config.toml
vocab_size = 27640
norm_eps = 1e-05
positions = "rope"
tie_embeddings = true
init = "normal"
init_std_qkv = 0.0299
init_std_down = 0.00435
optimizer = "adamw"
lr = 0.000827
grad_clip = 1.0
decay_fraction = 0.664
final_lr_fraction = 0.0
MLP neurons of a small language model. Each row is named by its layer, matrix (gate and up: input weights) and neuron, and shows model dimensions 80-335. Each number is 128 + 32 x the weight over its row's rms, rounded and kept within 0 to 255. Numbers have three digits each. A neuron's up and down rows have the sign that makes its largest values positive.
After each neuron's rows, "fires in" lists the words (lower case) most often at its 100 highest values on Wikipedia text that the model never trained on.

L2.gate289:155159131127139210096113176074096147159103130100124180081124213147116123172169151102112057112057110080152085132080200150074103081116096087116143109102130112150136100144135112107091218065093084117108174091150146103121179028098092135163112158175125126155117140152096102136116126121118145084090110132109130104118117166144119116069109138159104132133152195123121110128091139127079105144130166116118132124168148104149110155155116136174095114106164165132112127106105207108150191126166128094123130165159142098180069101137100121169174142180133067108100163114161128165195065128115117177178187087123122154036141077147148162125187144166155171119131093095107152124105106098167144138111105121092140157158150140143086135130171115094157074142145130147165093187094139119092108087118177
L2.up289:078067220141201118129092074117146099175109153125121106106167085132116205162132159165154169143101124150152132129129142102139112113108097049118055141096120095117184094126166099097119141156159125122136115140130157192127093142134088119132118116149137138077144152146113214160126123064126091170130134108159126112076142073118124075144162108211140150142101115172083157105126085082138077138112104157120096136101083125170138112102203128170102066116094129087130138091127095063169122122100184107139139180088154141155133136141114137103119131128185146080158134130142112143135154204174131113164121114179167066048100194140127151177120023127141093130135130121175113110136089084047063071157083104186085173132118114100170222191120102136085207066137100105094134103132153069129117093139152
fires in: "the", "democratic"

L2.gate470:109190118131104105132088141144168099154098138126093152150144168071171132147204168108144141165160176154161131163133114095121140145127091145148139103119107166125145206110087073137138068119138087075116149149071143211153082182126170103163180130125151139090067137161105121150097128053091131183147114189113145143134113105087125119118072126138124139144118136183108133099108174157148090082099106116108139136174164102155125179090146137160112099102131099139165107089138091114122103152099131112066176104150104124175105091134164192138151115074141106145099133143154187186147105134178164116152133078086046144089131140110118173086138114138115112131171140078180136135137157115168129159151139123088171077175141132128130119152107149116166091156151094157147147188136180097212162089134130
L2.up470:109110088144113089079126188115145133120159139098111120114145152146118125062096117129127187106146113181095146142097124122113146142127094130083151094139187109152198173051078165136153088112145107134123134075111097136131151150157139124212099147141072116111124112144169134166125109019077169135145186116155128124091087065114103140149133123117149165114161152136111136162134148121206170107159128141071099180152084067113126173167132113154134086109087155117180097159142134054102152147131113093125139130161126092166101158105152086143133116168138074077153126151107104107119163187126219130108124100114146155119109154131157105100088255112153072100099078134139079159195108143158149109119122135114126127188168151112118168121079128127125111189129097095063180128102139113172093135133120
fires in: "and", "so", "because", "known"

L2.gate78:129191123160097151109114111099109209081120103192107163155092053110103162092135100146148138134131112127141124121140119135142137131113108080122129127153068106133142078104140124166079080082113117105156138145191191141139116158126108143130216170128188172100125146124155146156102135106151130137131083085107125144128153136124110095123084134170113123096105084113108151119088109207141124202122138160143177120130051157119105173055138068068082102131132073137090136078157102133185154145119137165090127108096129136151113147092171140123148116134229114121137110197132103124150161161168128095174129091138089119080096117127132109150177186149138126160130101168113164119096137106103116116099112132136132082099174139124111142094083118110080160134141138106102086105078120086110133152145132
L2.up78:128067167115230150134109115085116118124138102129085125132149106124121114129131180057142194110126146173135163162128118125154139126028146170188142135150133083123137146116125126162112150197108107125098157131159183125139119140160190218066106132114141166120145127098150149150150105078161158139120112112151142117096141118175077143172146134184122089049083138170132106046111151125135104117164131170133139053122151140137086131201151140128149156113117142180059118129108041084149132172091182098093114162109171187157105189147111163148077141145141162062134125115107130117153152164075149077154051138132084103097139140139084097086159125134075089106141160109231117069170130162111162134096157139148149153119168149114114152152097129162123161209164124170118140161130131092124117112127097
fires in: "with"

L5.gate968:126171079139166115134164163134108183134143066131092109109157047174133136130125125132138156178170151103126122150168123123170178088163185130093167128146091124085108109085170113125175109165138154094163071143123107144157116179090152088123127128154147145082131138128150098122111168068189132140113168144107142153124101181131105091128129073123094151166041191099166102125108085176122151151081122204133144130163099188032185099122088151178110117139165111149105119110114112148136132094120145136174110141109079084133137079123150131109180112165145138107175066128147118066077150154088088154185097143125149073170117159110135086198096143128107091190119123126127110084091105127121128108218134164155133094119184128121144149129115142123154100133194137085081092138145090135163181162088193
L5.up968:111097102076104055147126132213151132176133131149121117116160097183153124130120159096104150177150115105186087104126155123187115110120120159161155121096098130086193124100107075150165175122155137099083099092141154146145138106062109093190048104118085130150124134119147140114145136142076144099065104103144175157106106081126106137081131126151120135151153132087172111097188110155167122141087185111081142129139139128154099156081104173169136139198151059159067105078159129134084146068127142163164101166078129159128096119056110138098082151164113108137152127094117158129133131116165149133165125159129207083141109157082146084149195130140117145090102085143112123146114114139059111111128093193126103099131214102137110137086135138125087104205108165079156127131126098135122234172113138
fires in: "at", "in", "on", "during", "from"

L2.gate775:144145121127107062129182153139113121149085146122201175097119166143131110101167107125087139173119088154150133121128163123116114126160103171122068162105169130091125126153120126103125144173096126139124143216135128125107185102138095152136103143097098180127128119104109141158164112053121142156143110137135152175116085085107092132114108221104159126116107080098070138090060184108152108144086121100095080105136111162181121109099138115133135088098133142120108102143082172101141154078113183125096111055148143103115071148102200113152141150204092097101151180117099142117142115105111121127153136166100092193134132137169083172126124199177166127110153153142128138207131140129084183149107140097114138167090138090077131066107144102151180138136120190131094159174141131100150157158181128
L2.up775:113140124085196107188096085070141111115104106141150133137157110139100150129215137096131182075163132096161134137131105109149124172144114128127113144071109138081098086139105153111107149178108159097189089083146150100152112105144155121188140137116140169133102149188101201175100185137107103180106172155105057084101145178188097131150090147128126195163169128153111156039089123172163100123128134158115087124100131104126136102056144105151180085101120176162134178090095099178113149144144103098181135146114116128080122110061122137138153182102145155076108081103126138098144170129117126119157128168160148154118161141140105113110164176173105110132133164155119165132086144164072147078173169095089118175134121156113087068164113111175175114193107076072130129138161161133118131148110096
fires in: "a", "an"

L5.gate1287:138103203130173121133146162134117128140152118072153122051079132081120186083155136133143132093152188065106110160130128168138118207203159118112127116125138125133094142108138169071154128119092165129155121153102068131106134105182142114151144187147129103140130171186103131126214092071178084150196118106096112097161095132150126148078162148142139112093100128072049108111177141161090098149144134187111185120180103184075093120160141122128138112127126175136112119112109116168124053133102149155135204147112080070126125130136151131144144121154164158075186156133172123108101119061076104127111154120116161110199122134196138114104142077124122185103147147196117070137069140149133120069172128165144133207178077179117161139128121112130097167144151121077149149063148186152119078087117127
L5.up1287:111108145109147092113126184106100160059122121149116196150147191116106078112104053132147177098102102127155149239106189156140140098080110163128162085145117172130152138124091076143078065100121112152173127127159135131176127122135112153125148130185101132146107088093152123156111149156122101169096143148121134101176075131148081124146147136148046127075166160128124161149053120124086075175075058129156083136108129150166178138126149119094110159089109133143102090130167121170124113113105149106090098057106155118146094135154085217166127109086113116091174143090106143131149128089148071131117144151145107167178128075127099116158142097090107159179133155138104128133164173067160154160131104115149182151100092137187139092098152156178169187184134096115111153167105130174123084117123154
fires in: "of", "about", "shows", "de", "showing"

L2.gate663:166098099155132123155113118171137150156099162129101039130097116135135120167139094122146104135148131038134156115122139125139170138105099135136088097126123098124121105125104104075129110088146091109205157113134158133170198135124119083131153103116164146127146126093137200158111112127113137172222129151099122126109156140046143099129160133110125158178125152133125178112138142161065128218090065132175118120130151120106109121118175132160113122110116117151185145146143092174166142137151172117159159162126176156103104146099185143144097127130168092086121131103129159171089164121103100119207130104181130099159094098076061146133146100100105187102205102165065133129136155121120084154087099249146175192156187043165143118060134115147154201097144139139098120131190132129121142135143121
L2.up663:078137131218105090088093122090157149176163139094106131123108109161147223131109193094173140127134108172116138148099165146096120145139137143111134110113104095153096113162136129124175109104145092136142108152126171154149107156170156111130177169138161148091147204127102139141100108198134121115118114132116133133131125116111139129145124125152146142092136075126119126046123094072132140073131085116111105143076150158065088107139152114122224108095144099124112121104086177124171093098075152194178135105117094166091140141142102108153126126138131086056106130181145159113111138160127069048159130117095152133174156087108093107200111186097154166143086179120158118129166124145113141157083086086168114067156104093125165105188122176148131111170136116125151136152145098147136201119148134
fires in: "with"

L2.gate918:054115100163070107106125147098162128138052132117157096109139141108133078090118082146055116154166100150142095098115127078064073049137131156104135127109174144133137093181111092151123129160162102150151141159146102083102157121172117158093217107158113103113099104144052149137143108097129147110119112170096101054087183080188167090096124138116131148160171163102197104144140094162154131156125118133112137103131163088105197153151138116123122068111146141127088117100133147075089095125144030181156092145098150091161089095121128137115099162148168196070117158109061077140167019172129127147171149120125137129055161159088147160086111104115140111092146109141133128163125152097123148072062130148094138115128098116144176158083083094152165106156148134153118063173181117106221078191079115
L2.up918:096095173170140130144087117120102140118188128114092098178056156204144090110118122100121119108067062080111108122099110143127083114113143098131137172109100164120088084175088131140132098142120080165123083131145160177126197118187154124159115141121169104115060129098063085141108074122088158147115168121122107112120129119113117185136156150083091144120142142124117159107115107142133156119038161045111098170099119117118089131100122120175161123157152089117154102126079075095170121104095109069178108172157121113199149140127080119095080105144126177088158142094089111137144080130061122168150123157098131133111171123163141157146128143133105114176135139090058139113094120134088062156106117076145168170182190090099116125150153126177145147115136105150096104152124157162196031174085113
fires in: "the", "16", "18", "characters", "player", "17"

L2.gate687:135126113109132101104090105104134122131148070130126154049138120193143137092085142108201124121160149153109118135142158164129122134097081120092136140148107087133076211145126067148130136047122100140161125105165124161128175175100086153093140101148153172146101129088108149183157131131104147104160159095129125068158109161098117155117120174124140113133106109164184116180137157177080159095105159116136153079066093100111093157135092117168183163124133100107101105148111095134200105202124136161138126128167160146139134105108143134164108108146115140125101140143167080112104102133130079121145102136130148090109106175174156084071089086142084133082087123106167117113128178125078094162117081141142102114114130102160119103117095106062150125104106115181156076092134154127094185141106172
L2.up687:145079059136130065148118156110118126109179177161087101157105166107152153120159149087130102144088125127111138150097127093135083090169157184129154109142173101078135086149123152180143134164076154134149085115054150068188092126081193111200155118185081144116164090124131160130106098171146168188116135145154129158176143071156172134122126120194156101158095081164130158061143130141084129132158080118172122178104130060110145101116069103168130102163101121107085096154149128164151150142165129088146124110115137143152196158114082129118105116128116091121173184194062099133113128120117169126157141079092090113142096136044143110125125127141133102118181166117139158086150058151147112088092150143152128117174103193156102083157087163074100094068110077081179137173157146069136115102134128
fires in: "part", "taking", "took", "hand", "out", "take"

L5.gate64:143133106147202135128101118095165148169144131101146139066150078132102133076144170166184123103119078128153129172154190120104123090135165169169133129158181092090159151150141102125119135104157086089112185178161107115113137141124182162177102152133132079113110140083130060085104176124134129130155114096152136148138100161120129170107130102167084157105106111095182122133162115168165064125223132119179097103220132154141138095105119083111100140176149136123152142073048095141152105135113082157149099151125145100107060092110082167108124120068139179119167151166138147114118145051116187136102088096125112100140162107160132128134089139128080112107156086119109086137099153130118139149137139134120132095122114135177100122176122052090137158126129085095092116149114122103131148135097147
L5.up64:160181133145133136085113128075108108136127103171130119095146055066101118007151144157075081101142122142154130101122156122089151073195163148161118119122153119154163160099187131109222162123087120130099151164102112104077105081127095022121113074140103128107166117132115139105133132095125100082100083135105119120059073165129083160115089109193094181091149175160160135096145130196108132174151129080137152141126031186129072168159157082126114101162149133170095126130105117096154176086113138095166160157155071088135170092180132154112129095118204149077153112117104130134140130138151167142091167162147163109099139079128090162132155046178107130109112087103206133154076152130126145119152160178130150157150121130104124161190188131086104136138134177126112121121089108121104137132146116
fires in: "of", "in", "from", "on", "for", "de"

L5.gate701:056087156115125120113138166123141138141153102137120132101123126121096143146123126109124078099152150113105164133136154167151145126128203141207144117136117114131107144175100097145125073123152134176117121121069100084101099163146199126132126117125147085185113095123136161128102139132128066121163103135110105173142165143144166150132114070112162068129095116116176095093095118152130083140080148127148128062140149143099079131069093119108134092103126156143067107136142137151141143147151175150181172054148130082131140160117155096109151107165103144093164118166190108112115169124114072130116110119129094103124099139163123159154170149154134155181174115194122166120060132175155087104171085094156099117137084087129076166123102134167036151093115087186124111137139132192135113110111104
L5.up701:125164131139101173147136163139122086136145148182104129110080085074089116130104086171091126138107143147110180133196123156158131111101130073136195107119135131145141118063075133090118141152150149137126141153110121180106098098185153149078149135137152118098152122120158108071129120153172102107134149135072117126171085168161118148205125087144174065116192117101150095082119129171123172116200046122136147114102193138140143101124095106169133165141126118063053072233128091114126089213187120194188158154138114152115103148141098184092122157108126160163120138138075152128133116105112173153122115094153127142119188117067087167119150173202107103087175082170126165064178098120119092124111124146142112191166138120106163128136160207151141173101114120074095119096149057121156137118140114
fires in: "of", "to"

L5.gate1249:102135105115150113150129106133124153132089156161181143106177121129160094143132139162157115168133135158112073121149099151178088134222141088178076143119155175126127222164163131172131104139114164119113180082124142114138090082137145122099173132173075105097163139096128145151146168197188112092138125133103137146184089127115129185188119110192096097117139156085207072124129137131083129128116164159129134141102074186178157131157132154125091123108140172105151106143141128143153157095119123128103165067110064099130137144141141139091102124133157176111152158111136103146088137147140083128121075124114116139161137118138122102089080140165126106129121105139122103116146175130140149176159191132107100133095101204109118114099216146085102177092101156164171154044096162104130114056115109
L5.up1249:143150163123159113164161131127114121200125147105126141125116090122144093148165152098142144162137077110153099121166125106158167149159132103197119132122147153175211153111123121074105089126101118093117098109102112126124086138147133134160140097191120134103142129151143097117114119103110122150119153154130110162144090193163097148142109132084081119127139151168108076123125100186143123108107113117137193102164150141140176111146130114117160132152154127145142122134101159164113192136086139162192149114112143105160120117134102132107111181134118098118122138101131172155124135129154093047118121159164211121172099133154129095168140112129121114147137069125115118121106179147098144161070077137166152121126106148129156159093161122114101218096134122144138133155073155080120168180116143
fires in: "in", "of", "near"

L5.gate96:135171182146120143123159095113160134138134138071093121123147161067120076103145119190134216148129180051077089146059071132206109109125141144123186121120112097103089138142115128129121173120059126160085108080128118119156167149152156171066094107148151146162103090081108123131131128135143149121149173141172100144158146175178140127124156102084103155103109158088137150159132145155140109126164096089160165126126086164088197100124068046201042128133175131137140087110141058156145115139134162183091174137135143154123165158128143092145110086050132135117148102133129116126166157122085125119147170132126145068111124158113122062189139156100128112110159100138087085094037116129132143071110113184115090131172089182120124158176092103140139119117101095164116093141116132132148159157079189
L5.up96:113124141132094186136132142162111095110105132146124125118120163078077091150092087142114144065144147102117114202129100083154120155112182131057158122064125075092097129105094124161124158150167158137130066122117081131191077134107177101066172178221138156098191152127132063094106163107131149149162159111049104126095169092168128119113093117116181077121158123127073154141126164115159134109168076140117126113126152140120125117116135112133117074074123087162120106125121105113128056106117150165142076159134152086087132190113174144160179083122099109079130157147061118099169149171152125145108135123126112107088143074066095135117164149140149164157134128220112161132144142126158194123116088121129065152106074201126126143149083129175131174137102147125124140156137149117090109113129170
fires in: "of", "by", "after"

L2.gate1246:160132082134143122141089132125128108146098139111080170171170121166133121166113139145125167110104136080141097153117160086120102099127082094134155148079134170103093065129115136133113113042103138062108163068081145111086175131116070107142081185124117108093134111144115112074053134087108157145139136151145131131113133152148127096193125190111130177117190120091124178111108148155118102172097131143129090138157169061169105142108181184173096121109136108114148178128113176154144141108081150089097089134151149137132069159070164175147112142141141101157118127132095172117096133107158127124193153133162176196150140068096088079103123203170116154094128147188073131131142179085113166113139162081163146133113166084111135117110126138178129141147107137130119180217107099122193147113191119
L2.up1246:110149193107156167074133111073120093176212122148073090096135160187147138129152180091154152171170100211124124075143123146136140134115078114134143091126151117136206162118134063195175106111166140096093064101146080112150125124139177133140097158122196149182074077138098146148185151130115104092123081165071135059086132129132136112143075094128158121155163149071107136104085113068174131176178106115129161112112140101169122112108143107164094183122100112103124170202120128194110111144161116107101125095125110159180140130128086182089118180122147151156171111107116133144092090146106123110134073086102169122117096138126165151212096101119146144148075149185126165103152164155110099055122140115161152134090131107118182176100103126136137115109139169176135097083098128144154107080140090
fires in: "democratic", "interest", "1", "conservative"

L2.gate1340:162175119120111114098086109153201115101127170188135149121126130136128149061137098091091061077145138151142103102157185082095133121142051132111075090176137134169113100081125054126121105089142180147123125129153143071098107137066099117177137096102111144118107080170096131210073133095108145143116145126129185083176134090083090227075053158109059122163121132111125123087103137181185124075135116124091080145103092133152114167109139145138158156128106114110166161088133141120136166167102106113119150152122165114136182129096152124116106089103142122106166145187061109153109120121097137107156123117064125157075136097170097087089166154121131139123131180135077092172151109115101090151132102094157147082098174079132148184110106114124131066141112158121065112122171076115134134085146127
L2.up1340:163151147132167166089163136144138103227142147120133136153110127133103130102098094157127117065124120197115167140156111158119212142116079160110084158168202213122123112136169180155131149170116097132126124069146151185108172165118090104156154130152142067156102159100172073140075121130087106102124100122109141089166172105166123073107176114088146195150201166163073108157200080080138169180142093107140126205140118095141118122171138145124135114134104130092206139156156186158107159107111101149118103124185121170159099061153126133138139137093135111074106164075161151159154119161160138157132177154120164130123145133104102090128170122102128116151104151097094116155103113149112144133129062133102118110130157111182165096121133119134151106114111140109082161153108121112160110091106141
fires in: "and", "d", "district"

L5.gate927:110191135138091158098135067094167151156139110188102154140122091163126062164121171164159106139151118138115177104095101153162101179169162129161084117124116129124167085149179157104100127075142219090096093113129125169092102139163141160099124143121103153141131107121164167106039121163098075169134158105200131141076150093148156115137209096116126127109187188069151103192175075150085125095157112156132123127181078149089179077111087120121071147153134109074179100105135152058146150181091140172103165158134086156175154214144111156160123072122104156161115118147156117170119153130118093198095103105145136119088127178114121111131121161166090134138141113170071139129122106145101100127132106187093156105160114180182132161112089107111171136055116103078190117095144174145158141118057139
L5.up927:099080146145110099127169107145169112101131183158152082072139179116129176172107163114182127085151106132165145133167137101177109123129085143128077128148164156122115157146041107097156174079091197082108124140158123190133159030109153117108118175130093095098108091144115069161124116079146114117141127127098127088149201124126098108169122129128126116164129130090123175128122137115108102082135103097098112072077150100153163165140192133131086110125121131188078176110117181113154103082172095100168087104058108209129119127171106107129109175125089152155134117094141069146102165117152133114134088126065117145114132121149188150148172126123142078113113071152125132087107155091168156092150146120099169119127156136135136214064142122134055115139128083146165120126105126130110170078165168
fires in: "in", "of"

L2.gate80:160181067173105147152173071170171108070121078145113166202090080221155114122103089140193122126123164124161128156120144119151166164122180100110074115140089119144114134054076152121134123080082092166116110070109125074155098161118181166119155153170173171147105145158127203116119100109139127163159173119158135143125143085076124146076100100165099133127164117108139144108118101100085118103153137176049149101157137131147105129140110161177117125136089150117108185140119118118175155215167182104129087150127193164168128160120127129096135073106118124105115109220126160148125163066129146144116113112103059089115079178096111128151143173151163116168097170084078177136087163158091080117155131120083108119152166135108077104092083116119032097092045160137123106062177128129100068122162094
L2.up80:092112143147178152073123128167133098107052131166079149156187103152166154130155120141169132195155086126141053130154105059125152142084110175107105113158122097151118106133140126136165181130162112176164139133126120131148151121063100129159042138163119131141141109160164114150103127146133115116116116120084162098102172115150156134099159127115179136096162066192136136226116113102065136132129140096112100084126151141077138070172147124163085143109105068168141169148110133105119145166104215175167155093142152112144107105054103112163146082142109099091113120126140189153114140132104105119170107101117155146101072146088105189105160180115095144096119082174143129105141177130125110109173195052110158194163115150073135131129118102130123149168124078161108180166097105117122129136130191
fires in: "on", "only", "then", "and", "office"

L5.gate1075:140129139102131091072091210145123145106134112108139095124102103176154192102092108062160138148158205151053140087198104167121180101133105076082184170098098096108092156028120094158060189134093128175137124085133118154089070110165114122147143133157111118149104178150127068114151089131168163132136158150095152175134094188106184139091101113171170099114140153157161111102135075140137151077162127091091144171146104147099157155105139096137106109130156104093191036185094078071176070107076181104060140158129116125132199159167122125158186168095125133097118143140069144157099133126122148134117104135141136143157186178159186117104141133107167052174141149108169142137114110162152131102162090114162105149129141107212115119133125129117134115103117129155142116108105110167116166104053113
L5.up1075:163162171122135091129108137152105129107153142104165213156124056156173089116116087091158154049169160195124099147145128142078143156124116115082140146145073100124104169047125087085111108142152146156136165076131140057117113136143108114138166097109085129113103133117065086083090117118144166104103174147089170144165102118157127157116124145109104158064168126129114167139079100125116145114064147160104046155124088157126171108154155175154114112103137106135123104156099098097160118143104064079152126157107136092175160191126089160113115097116082131127149143136143164033149138049142133095121121134119112142100167143160150110049157157087128117144111111150157113169112118116099060111076162085154103118156108118105138143113114126159131111163075166175123103134096123121081140084110071
fires in: "the", "s", "its", "his", "second"

L2.gate396:112174075150091170063190148129159140101152155068129120148170117119159099111118107110053125190099171130121121157128094179098052123113169106062139154121140171164176110148109131181109144158131164101124155093093132082079138141114088099167123129088117178172104106133087116089137075040114118134119173151110134052134140153132117153099112185163106113190122166130118149087186173100120142132140090157122083106116077142145086138118162154120191149096129171175139095157121127081071170121090159131103147157137109111124139184149163112153134136134089131097109125188154154149129136132081118120160123139097147107140112092119155139106133127146154121137159132143189091117079144143087095107124089094168171058172128122137137165142098124155196114132153162178170128142158144099101081099092113
L2.up396:162113069037125137116112135131163162107116170099164105101144071130090105140143161167135160145114141134107159178161168158167082098115115125127149099122178185120114212164095133172164125147129162099091164137119061091136099124157088117098077142152184163133082131170136077128211125114149159132074151164113089058221139149222164107113139147136079083115149127133190107104173126088126114065108096148137132135125083097064198096114127158136154171122130085136086052123096079111114140140146143133106145183118089160113092179144128099143109109126090115150126121132134093098118115065168135155138100135188118152136186125131067110086092134105074087124121106144126111142193163158126103160138136120121111091124161102082108046141134103103144101096139091104120123142058136133091115130122117
fires in: "the", "2nd", "1st", "second", "4th"

L5.gate537:131120070098143130092191156147135158137146137133137120110123079170189170084069152185107124131136121144124146137160123115167115096160098139128107147166200111155181080156175166181145133149101105084108120138119124125144138136104099128123162146132156201125124142182132138128086116164110171148129134083120113078098169170149141179165049132126077117108102146100146099099161062194146129143108161124117145112119088134125110101092091131097171159135172138135120091126082099105159134132152155113175115084118142182128151115165087151156120129105114153086129142132080059152071199137132138094136074095153172126177125117174127102114085106076094127133105121127086139112129115183151149131109097106112118064101091165184135156138166123081192120148140078115078159135143080107169139156099151
L5.up537:126129174135120138100179147161161156169110129128121156153128123173118138134133147100144159153093134139114084076127091236131123165107118076117156140156158092061163153238124096122128145144121151111097142144168080200103136158228158120101155110169115146138112129127107097159112063181127119186134186125142130106107131175127138140119130108120136061175108090139072137166143155153119178159154170085162150183151194121097123122122112087125093141169131122114168164162155143112153142095141152101151133100167150154150057140137107168107151137088096181120113163136152167141142083124126125160129133118162127114117152107113189145172107193137139143079160095182121129156106149150146089197134110155148073143175115108096185112113157119120080124085087145087140083109147112147164132071103135
fires in: "to", "and", "left", "leaving", "at"

L5.gate686:113124119148166137082124103077163150099133111138102144119117078178132148113123153056099092160080140186098152134114131103133173062070089149102055163109165115090181119093197110082085117139100128138142137097146111079159078138131131118092141178149118149119097136107151087050114122142108166207067134137183125110118154096162133117082091122103140146120152111127126117165143149103181127083110138148186154199172080189124120137117095166141103097116127112155122053135078080110161180171125128150105122139127123134151126127162100093108167096130060110086129127155184125128135099124145134104115153161125159114101115134112156146158097145095146108146209139130136173097126128138140111121059175171073119128094145155093133097106144206112138089100071086107138140175163074097080213119155089
L5.up686:108205107114110074168106096073114165097128133128074105166155124189084153105139137133202109109149214180101130137097086059098203183171110134133080142107141129122160144116084080125146205175145144143158146162123114097130116173128097180111166143133144117213132119150129128136107097145140118181113150124168088151151160105203155182110114153204171164116135175126142109128148140147132139139139207096084124162146079143110137148133136096136110129165096149072141160154128151144113167095113156127087149132127158109058159098098160114136098132115092152080082129133086189158143194098142141167168139170128079114175085128112084138118100072081088189126148107113114089079094145226099237111164136132125131128133061154107172151114124141088129126163135111110123143116168154105083184154127124
fires in: "a", "an", "as"

L2.gate430:127112137149141119139060175130095117150124120069119104177140129101095137160167149155086168121150166130163136132191114093099112073134135175136128141081144135172130127170060119118112162146125109161105171106134129084103135150132104103161064169151159100081147079149135133138072169110106151200104173140096068133099116149197120135134108136072106206154103127162111154101035150112152063064124126114087117090164126105155136090122117128154118088121088161147188148141126140108210124132110134120186073198131123124151139098122146087133181145155122140110132153107139214153144172109122121163124166170119191126152137111101120113179121163120089184114078124081178156048111120167149142187180138107142163153123133113155137177136144108109135166140080092163128147185125104106159142129171108
L2.up430:122174049138060129069150156163095140163097121180148140119094086105120162174142167153135126174116208126165076115198144138173141129074163078171143144163148187140133162148125145113150136125173166109143135065161136124124122118112146179134065081096129169144140126188125147141167131136058180162149114113134139080107113162153178097110099117167110187131144083096137124101135067055082122131154087139164112100139141109132137162152112143142200095084107121126150209144155130171107085129094195109129122153164193133085118187153100127146155090145091095093178110154130097087149128072105118097168116088078125109166136135161098142152164133153163093106132134147134101179151121168083104146126184103124070154127155147117139113143171122178152092200090139140084145183153131214103122151102174
fires in: "an", "while"

L5.gate562:088117161088106138092111133122117199105154137118122079171110180126132121135068164138102123073094098083149167152146197138163114107136142107131191150128131116163137158118164124143100112153085120130127175134120089123115110183131145172133170129167149105108140089164169148127211055152196095135091117136146143091126153188145106129126117132125133106096202147148109058132129103102060144202158102115135117123133164161072132098184145118168151146171072103148108134181136090149146126188127132089079146144100094146076110137143144185125107080112195109065175153166055128124089116116115044136143158154149126096112140135110134088103088152133125150127163158130091170172137167136084102130154148142147115055131111127112175127118167103140172147142148096091080078125137118192131112133098115
L5.up562:142178084151142130126080141165112213109137092104114103120117127128111102117112130162128148154090145116135166192156147156160103102190120171174133124110145140150177133104100071182137123101135109095083138154070112121095092157129172158090098133175090142101178056094147153126193103179204115149144099129126105096127120156166120096073111143181172065084157140154118099107078145125121146105169114124123151123129103201081116070086138121120140131134133150201110087137141152070181127101201128098153126127104072157089127115163172141135113096128167146086146186163130092062120118162096133160160115152155144115140108115130141162128105137097033158142123112098134142181128118135091122103109180102106100095147168132111117156162171178065069125100110119099135110125158098117076126128096134
fires in: "of", "in", "from", "and", "for"

L5.gate550:128118114104093067160105138086092164125113120102155117092181082155154074109158160160131168155130142104122172140137101171124116088099133146139121187176144070074049108176099131183123121083191059087089142120163093170142096133135180148108148112135092197102132146141164165045079162085140109178127126138173151114100135067115144110115151078056105168095023068148130091142094097050177130127125117150200089170195098153109117081149112101158133122196153100106057080090122144176084138130146117116138173100193135092133137170135138155202147124133121148165136129160144136102093112076144135131097158219180160114110120072130138127107124128122155088125167122113156094158141101122130098105071187163142142094126040104120111081107198101159094101123142115077105112101140144077191119104111069
L5.up550:136064122143148142112096171122150130112108127121107142107146183107128100085114111092153110056165111125106200183155149173067091135098127138092107114178154113113131068111137107122179086121096134126095090133118074083128154146120166152161156100146102126122113088133105128142111113120144103123135174141178137113072099122181187136153149098128123143135107146083136131096102105104051148135133195129119139148167122128145074189134107179112129101092148177137186142115100144153107123112158187125182161073152151065146154148160148105162099132103120191090126113129149185064143085162081132174109109080116113157166097159132130157178178174103144139153124077211095143145132094105148170173146120124102129112142178187084128120072110145166121171178122089102137128087042176096100108127131106
fires in: "for", "of", "to"

L2.gate1221:150060075125121143081154156112078167095187112079099101154076120126156125145088087107099149080114117131175131101118155130119079076120138172132105115150096098220057081144153131064094157165155112112107171135112118077166203145108184108129135144116137095210152070134124104084102107134098142179052119116155156127145139167112131121156105134120090097117124100142167106136128152134100108100188089140115119144141162079184088139141109088143084091097075176157155216160094081127120083129106101118138043179108096116172077131076076140134113105164098112129113081086184104118113119135196095158197182116109117147121109096108116137107193131088152147075129128109108137076157145141148184119144195146062181177156081133141127122143138114124108140167126119090124122116122089133109152142187131
L2.up1221:148100091165125113077096135106125080083167151100121128185113084158068132097119162128147177067134162134114106105187104104151122156127157077102132107177117155142119159113088038110204069086134107150073120120094070107117165101138174112164130140102098127099098148073117136161088177156061155173122124139141133072166128127126098109132128144127118141128115052134180138110124105191153123128159106100102146157139162062116139090114097101113088128152183074196192122105177149085153148154177132160165126124114124167167108146157148129127117137205101112110075170097150110115113112141121098204145143133178162085152123102170133173148133090127056166115142109092173166204181170161107080153164166089128073169107165150127137108137099139160079162109152164151138115120095146118114082119087120
fires in: "the", "anoual", "as"